config.toml
n_layer = 15
d_model = 448
n_head = 7
n_kv_head = 7
head_dim = 64
d_mlp = 1792
vocab_size = 8192
activation = "tanh_gelu"
norm = "layernorm"
norm_place = "pre"
norm_eps = 1e-05
positions = "learned"
qk_norm = false
attn_scale = 0.125
bias = "all"
tie_embeddings = true
parallel_block = false
init = "normal"
init_std_qkv = 0.0206
init_std_o = 0.00377
init_std_up = 0.0206
init_std_down = 0.00377
optimizer = "muon_variant"
lr = 0.00158
lr_mult_o = 1.26
beta1 = 0.93
lr_head = 0.00588
grad_clip = 1.0
warmup_steps = 200
schedule = "wsd"
decay_fraction = 1.0
decay_shape = "linear"
final_lr_fraction = 0.02
batch_tokens = 131072
seq_len = 1024
doc_mask = false
train_tokens = 810400000
steps = 6183
dataset = "wikipedia_en"
MLP neurons of a small language model. Each row is named by its layer, matrix (up: input weights) and neuron, and shows model dimensions 48-143. Each number is 500 + 25 x the weight over its row's rms, rounded and kept within 0 to 999. Numbers have three digits each.
A block is one neuron, or neurons of one layer that tend to fire together. Before each block is what it responds to, as a language model described it from the Wikipedia text at the highest values.

Responds to: Sentence-opening connectives and back-referring "this" that tie a clause to the preceding sentence, such as However, as a result, despite this, because of this.
L5.up75:464470492477485495474507494516491502514441518530518496536528487489503496508491534524517510457530476470495485536499471458518480521512543500502464520495483504455466527512514473495479479498503490538492547548520486479491500524527503547496494453470551500458562514543504518496471524495487462478
L5.up339:509556545523508484502475469525463497477516498534512503489502507481490532479494460518483487541528495469501542477508496507476492508490516500477487476494521504485489540470518496462462495511444511529506465511495520497504490515507513494459522505505530495498498496475467493483535442525532502487
L5.up585:538488515496542461510485482535480466555475513500510503514466514491528458491449472530479468509515500492498543472488503467499540486533518553526502530491470512466468495497493543549516446494527517498525478475459486491523489524488525462525508485567472449524472474506469487507472557500491544476
L5.up1375:444488506478494456495562519526518490548499531527560533451455503553482486448463519526502512488546490534502489499490493518513505496531515531540500501512521530498456505459487459512519493490509483526515495478496528540521519483493479527501546465485509465483440488486451502513537478495466506512

Responds to: Words that open a sentence or clause and point back to earlier text, chiefly this/these/it/he/she/which/where, as in "This was just the start".
L2.up21:508530483501493469515497499547497493514493531519483450531535479508530485527461497501483506472505518457488484495458492473462487468517480533493518503505537472424500524480511415476479491486531486494529526476490512520552535507522495521496519461487496485475463477483505512507488479543533492490
L2.up171:518515454530485463519522494530462482455510490535505550466487535479525524517540518460482533464493502492500498490516481525493462526524478521510493487480517462507494563480492498476522511517578532508505465493446531484470483518509523518460511506506494477508511470530493531522496472519536508503
L2.up471:537511478468479464492480521476508493482540505484471507476555488499509488507517501478481524489514518493481518451525509430505520467515491517543470502483508478509506516474505437485496504477502501448537513542480498467523521462505478477474519519543451495462527531503456513519456520483514511492
L2.up634:513550521460493521515481515450488492495516507522517501514487546499501498514500472467505502510521505551519523531471469472474466493495500512517499520501504516496488520448445488535508507499491500477473505490463503507538497448490439535461509482521503473525545523491494506494468507477484503482
L2.up638:449516484470496489480481453488499513514526482540531485514505515513563485492468501474476534514558464540507522487527507468472498525500504505538499524505487507477478479495504509452529520523513500510483486480503519474506541490492494493514502468492492496486493511469419498476463494467521533530
L2.up726:471482473534491480520515487508514541517461532524498443469514525489538486502520496502513525564525523498521511532471519530549498505471474464463531518494507466505519497482492517513515533508519478473512490484506529508490523477526476524493511497533500503471482547505459499492521478511491480512
L2.up970:557508491488514470474510486513533505517495482515499475524481508544536494466493487523520534503527533504480517471483517482500511498489468488442474440501503465504509531467499464483482506496479516500474484462498526547525533475534490481530520487519499508510486479488521525504525461553517512535
L2.up1224:488520543458481494500509508485480468504465560502514492477484526505488482507496458512542548518536511448498505478489468477480474492495514493507482481488504491519514517415501479492509513521477519477536489531491485521472501455471468478525490524534517497502498557505478513560499440522490535507

Responds to: Later uppercase pieces inside acronyms and codes, such as the MC in AMC, TV in MTV, OC in EEOC, B in SRB; occasionally mid-word pieces like advo-cat.
L5.up274:523495501513526484522511475507514480518512511495502480451490488475465519508477485474520487502435492546492472511495460522468503472528489512534485519479509491500492472491519496488484486526497465555503504536514496484496512462542481514486515468528510512518504498513540529490497494465534476497
L5.up644:530534503485523506510482493516530524506500469501459466484522516483532477526535494513515510514495461480432516494483480474493516495505517529518480544495497539515488526516453470465484465494546485479513496479471476509527461455493518493516528510563495484510453506526530551542505492496498496502
L5.up874:503510485465512462475498503494462497504540508520505527503497467494495497547470491474506494538496492488503510504485538514463513497551497487483508512513505453520512490517484570529450470497471497497465505495511519523488523462539477473481508509496500512505482502509493519473473518504518475484
L5.up1219:506543515470513497500492468468511478540521517554476512498472499480512498485484514505506508554480504492490509482460494482497492509501496511502522538439497451531499484538481450489475475489465500524462510522482478518509486471545499505515530493468533480518553493551477540488481479511496488480

Responds to: Function words such as when, all, most, what, you and me, strongest inside quoted song or book titles, e.g. "What You Want", "Love Me", "Heart of It All".
L2.up189:471552475503482506496532534535540515502513539490516501478539483513508501522475493520510545504497500483504478496487477473527510469515457496440479459552500504472485490561464502527488512502517503502494483527514489528493494516479525543500437542473508535503486501509481499461465497526512491475
L2.up286:459526535527506497505471473570516482475504477535518501532494485455534525445521489499489513478499479494481518520489536503479462535513496495512496533467526418501518510467505484477495488521543520442452490514514478500503507465485470497514494447476488529474495556524512509531463498503490470517
L2.up298:494476474483460469486499507488521507517499508508513484477520510514495559475490501503484470516489476485512462512480485510451519483512486496441493549487446523508521503487501481488502541497469492426461450485534454481542500539493502484475501462489492501451467483535471474517515524539481490491
L2.up866:453453455505482490512548505521500516472439491519503473521547513447489522457471484526528511507504538489493473494511513489476490517503448501487492536551512483513524460442467535485463504533499528483498512533506514473511473481476501521496509457465474502472483479482525528509503488505529545510
L2.up1115:488523519500486502474486518501489492530456515471505488502489493481515481496517497501504552514498513467517447482511542457502521512498507482485547550506496515492512453463505555502528522490480479536478532533538491477482540532485486524495461484503527486507453498517479507538475523481530552521
L2.up1331:530481520486471510489502521494522490515495552488541490485541487544490481497493538498520453516507440471501502499486508482473510497471469480478528486468500558498479492491494512489520528509529510541464519485486491495523479458487501515502496487468467561503469506542483530511498514510535493510
L2.up1332:457517507440471494436498489508492476521523524500489510457499501475473482518503474482498468487484463519547519512490506453478474510467457497450501532491453522499533506486474522482501527499483556473471571512473513526527488467480468523510497484486477497499494487559479503493505547511517549485
L2.up1708:531545527478499455484507525501533502529495578525527480498531505518541495487513505502490508493480478503473499500447523447488506543511506515508472534472510530522477492469485502484540462492513512463488508485504487495500516496464448475471489479540498478504446485522514501511483537517492494506

Responds to: Final piece of an acronym, code, or fixed name whose ending is predictable from earlier letters or words, e.g. CONCAC-AF, ECOWA-S, Star War-s, Louis XV-I, Middle East.
L2.up506:515526545492521499460471505507507497521543487461521505488489485492500478528508517482531521570537498506491463499446533494471475531532488537455517493497507481471520533530516517468495544530492494525537524490492533522526530464520502510495557522522525459523492514491472543502502510521469505494
L2.up798:453510497502520473489514496464457523439508501551480460499503525532502507527479467523511506536492504522506478473481517482485504493508498473466534527529530499491499496557499461499515548505516444507483497526458473516464546492498470531483480486547517527508530533551521496507493455505528521503
L2.up985:501479553510537512489496523445473509480491487451479508540497487536484488474533495485467505493478485489528541495465499490510524494487501471496488521488460508467494527508526476486480508497515532488468508526500486522482466505461501540500558511505504520489501481520494512503518509472532514539
L2.up1036:498519530505510484513461532473481491527520487461466464509522524509476482455498452469496499518504520481498450502508494486511514502494477496513504451487446449515497500476474465494473548457517492511500508492491484465500483505516464484513513477544492525492502496532517478492488499458492530485
L2.up1060:483537538504508503480525468493531471500561483533500554494519516469492463540511544459512504492480516506448494498495515554507467479512528499547521494496483476474502511477489500488522450476533515482479476500493497529493548454504508489485523467523510515494520489520491524514462498474500537488
L2.up1186:514515487459504512510480487524525491487551508474465527555499520459490481520500562501525541531487527470441479493473439486484555521504520505473526476498489499534516519540464498476458482526517513519471478487441517550495521509519484511493528524557540467489527525494490489499500466524466514487
L2.up1691:489496488483511515453509488502486488500504485515539495521550440485508461504476547514509527540508553483492475467524491567482516491529515461518515494486455457514530519485487494527498509476497523559486526516474504497471507505504464531488514522545515510503496527535476502518469461466494505476
L2.up1701:526510493507522459505528481520552488512490484495538541509514440463490560519496505492543506538480495517465489468478476562532481496486511543505540500455472459512564462499534499495467490504493496519470561481470485531503551495513479472534521511534529504479508466520531486468500460547504542492

Responds to: Mainly not after did, do or does, plural noun endings such as spectators and districts, and first-name pieces starting table cells.
L10.up505:478511517519507459500494515503496512504502464521501507476432533479544484494475512487483508520493510492550473533487468481522522472491494540494469468542498462500482551496485507480515520493504521553491460483505477552492497508501479519502533527511466499478509536503469527483497512487496507460
L10.up1230:544556516508511470492471488544491495495557495529477474444473514495521499502500504495542528513506482558512467517500489552513515497550515504477527509508470489496434516552493518487491525485505473491533507520512507475481463521547504504485493464561490502524497462511443496457543488535446506473

Responds to: Fires on sentence- or clause-initial discourse connectives, mostly right after a period or comma, e.g. However, Therefore, where, though, While.
L10.up416:524510509491519501503515493542545474457510477510510502472503517484464536466480504542480529472504506526550557514453498509500484513520478496515525501532493495523489535481518477486500500504475525510536516488464532443534519481507455497470512493498537533505505474492479473497502496479537537525
L10.up578:504504512456505486509487486508526498524479517532491549481493529492534493452459503507541509459482511517503508533473498507487492483524494545509534566520524501529531537516476467533470486480498496481457507500480493449470443489495521514544514481457510483492470525469484506483476469487500499526

Responds to: Subordinating words that open an adverbial clause mid-sentence, such as when, while, if, though, and participles like trying, moving; occasionally mid-word pieces in names.
L10.up78:484479494494545515493523525504468528505483470509499492490489524472505484488486502501507566504526543450487520499490474545498495477532504532548507507489517517446494528526473531490470507504487492464536476499487496504523510510493500482513457495487457499539474521554447529506490531467520505494
L10.up362:501527504510511544504505507493504504466514485525528476534491515485514470509486501475500444481473519470502522482498508579520520492431484504538486556521456499452516566479472503540482500501462511502509465494465552490497507484507507523551501534481497514505500505545492488507509483466468493474

Responds to: The first word after a subject starts the predicate, often an adverb like also, later, eventually, or a verb like worked, went.
L5.up83:477489516537486506508500519497481516429514511480515481474505508491570504474472534545503514511472502458541481502447508502498474516465493520497448496469456514544495530440501502478471491500510513488461484512530519477518488533531474479536495491505533461505495463528481526476517499508477483496
L5.up93:465473514480493517471536496526521524516497510483506491465526475533486534524494528507492510512533515463481464474504500470486484478495478514495519514485456493485478438513489498456519460520512533467487477458468536461447497529490544496500410525515497455477486505500511518462519548535511472506
L5.up599:507539484427527459523483528472478539488534497526495541488489517489522526502507532525432531496523500513507549542518485491505515523557546538479539532525527491482488467501513522515519485511512470519477500514502517484489510508523500483497498493500498494462466541482493461493486505451504460514
L5.up866:488478464485471512508485492539519478519549504489477485517495511506464461487515526474477504513518495488510512511486519510543507508487526501525517539487510478527527521491547522512496528480487469497493485506507530492481485504484470494481477474510484464518445502523473517470461480528487496509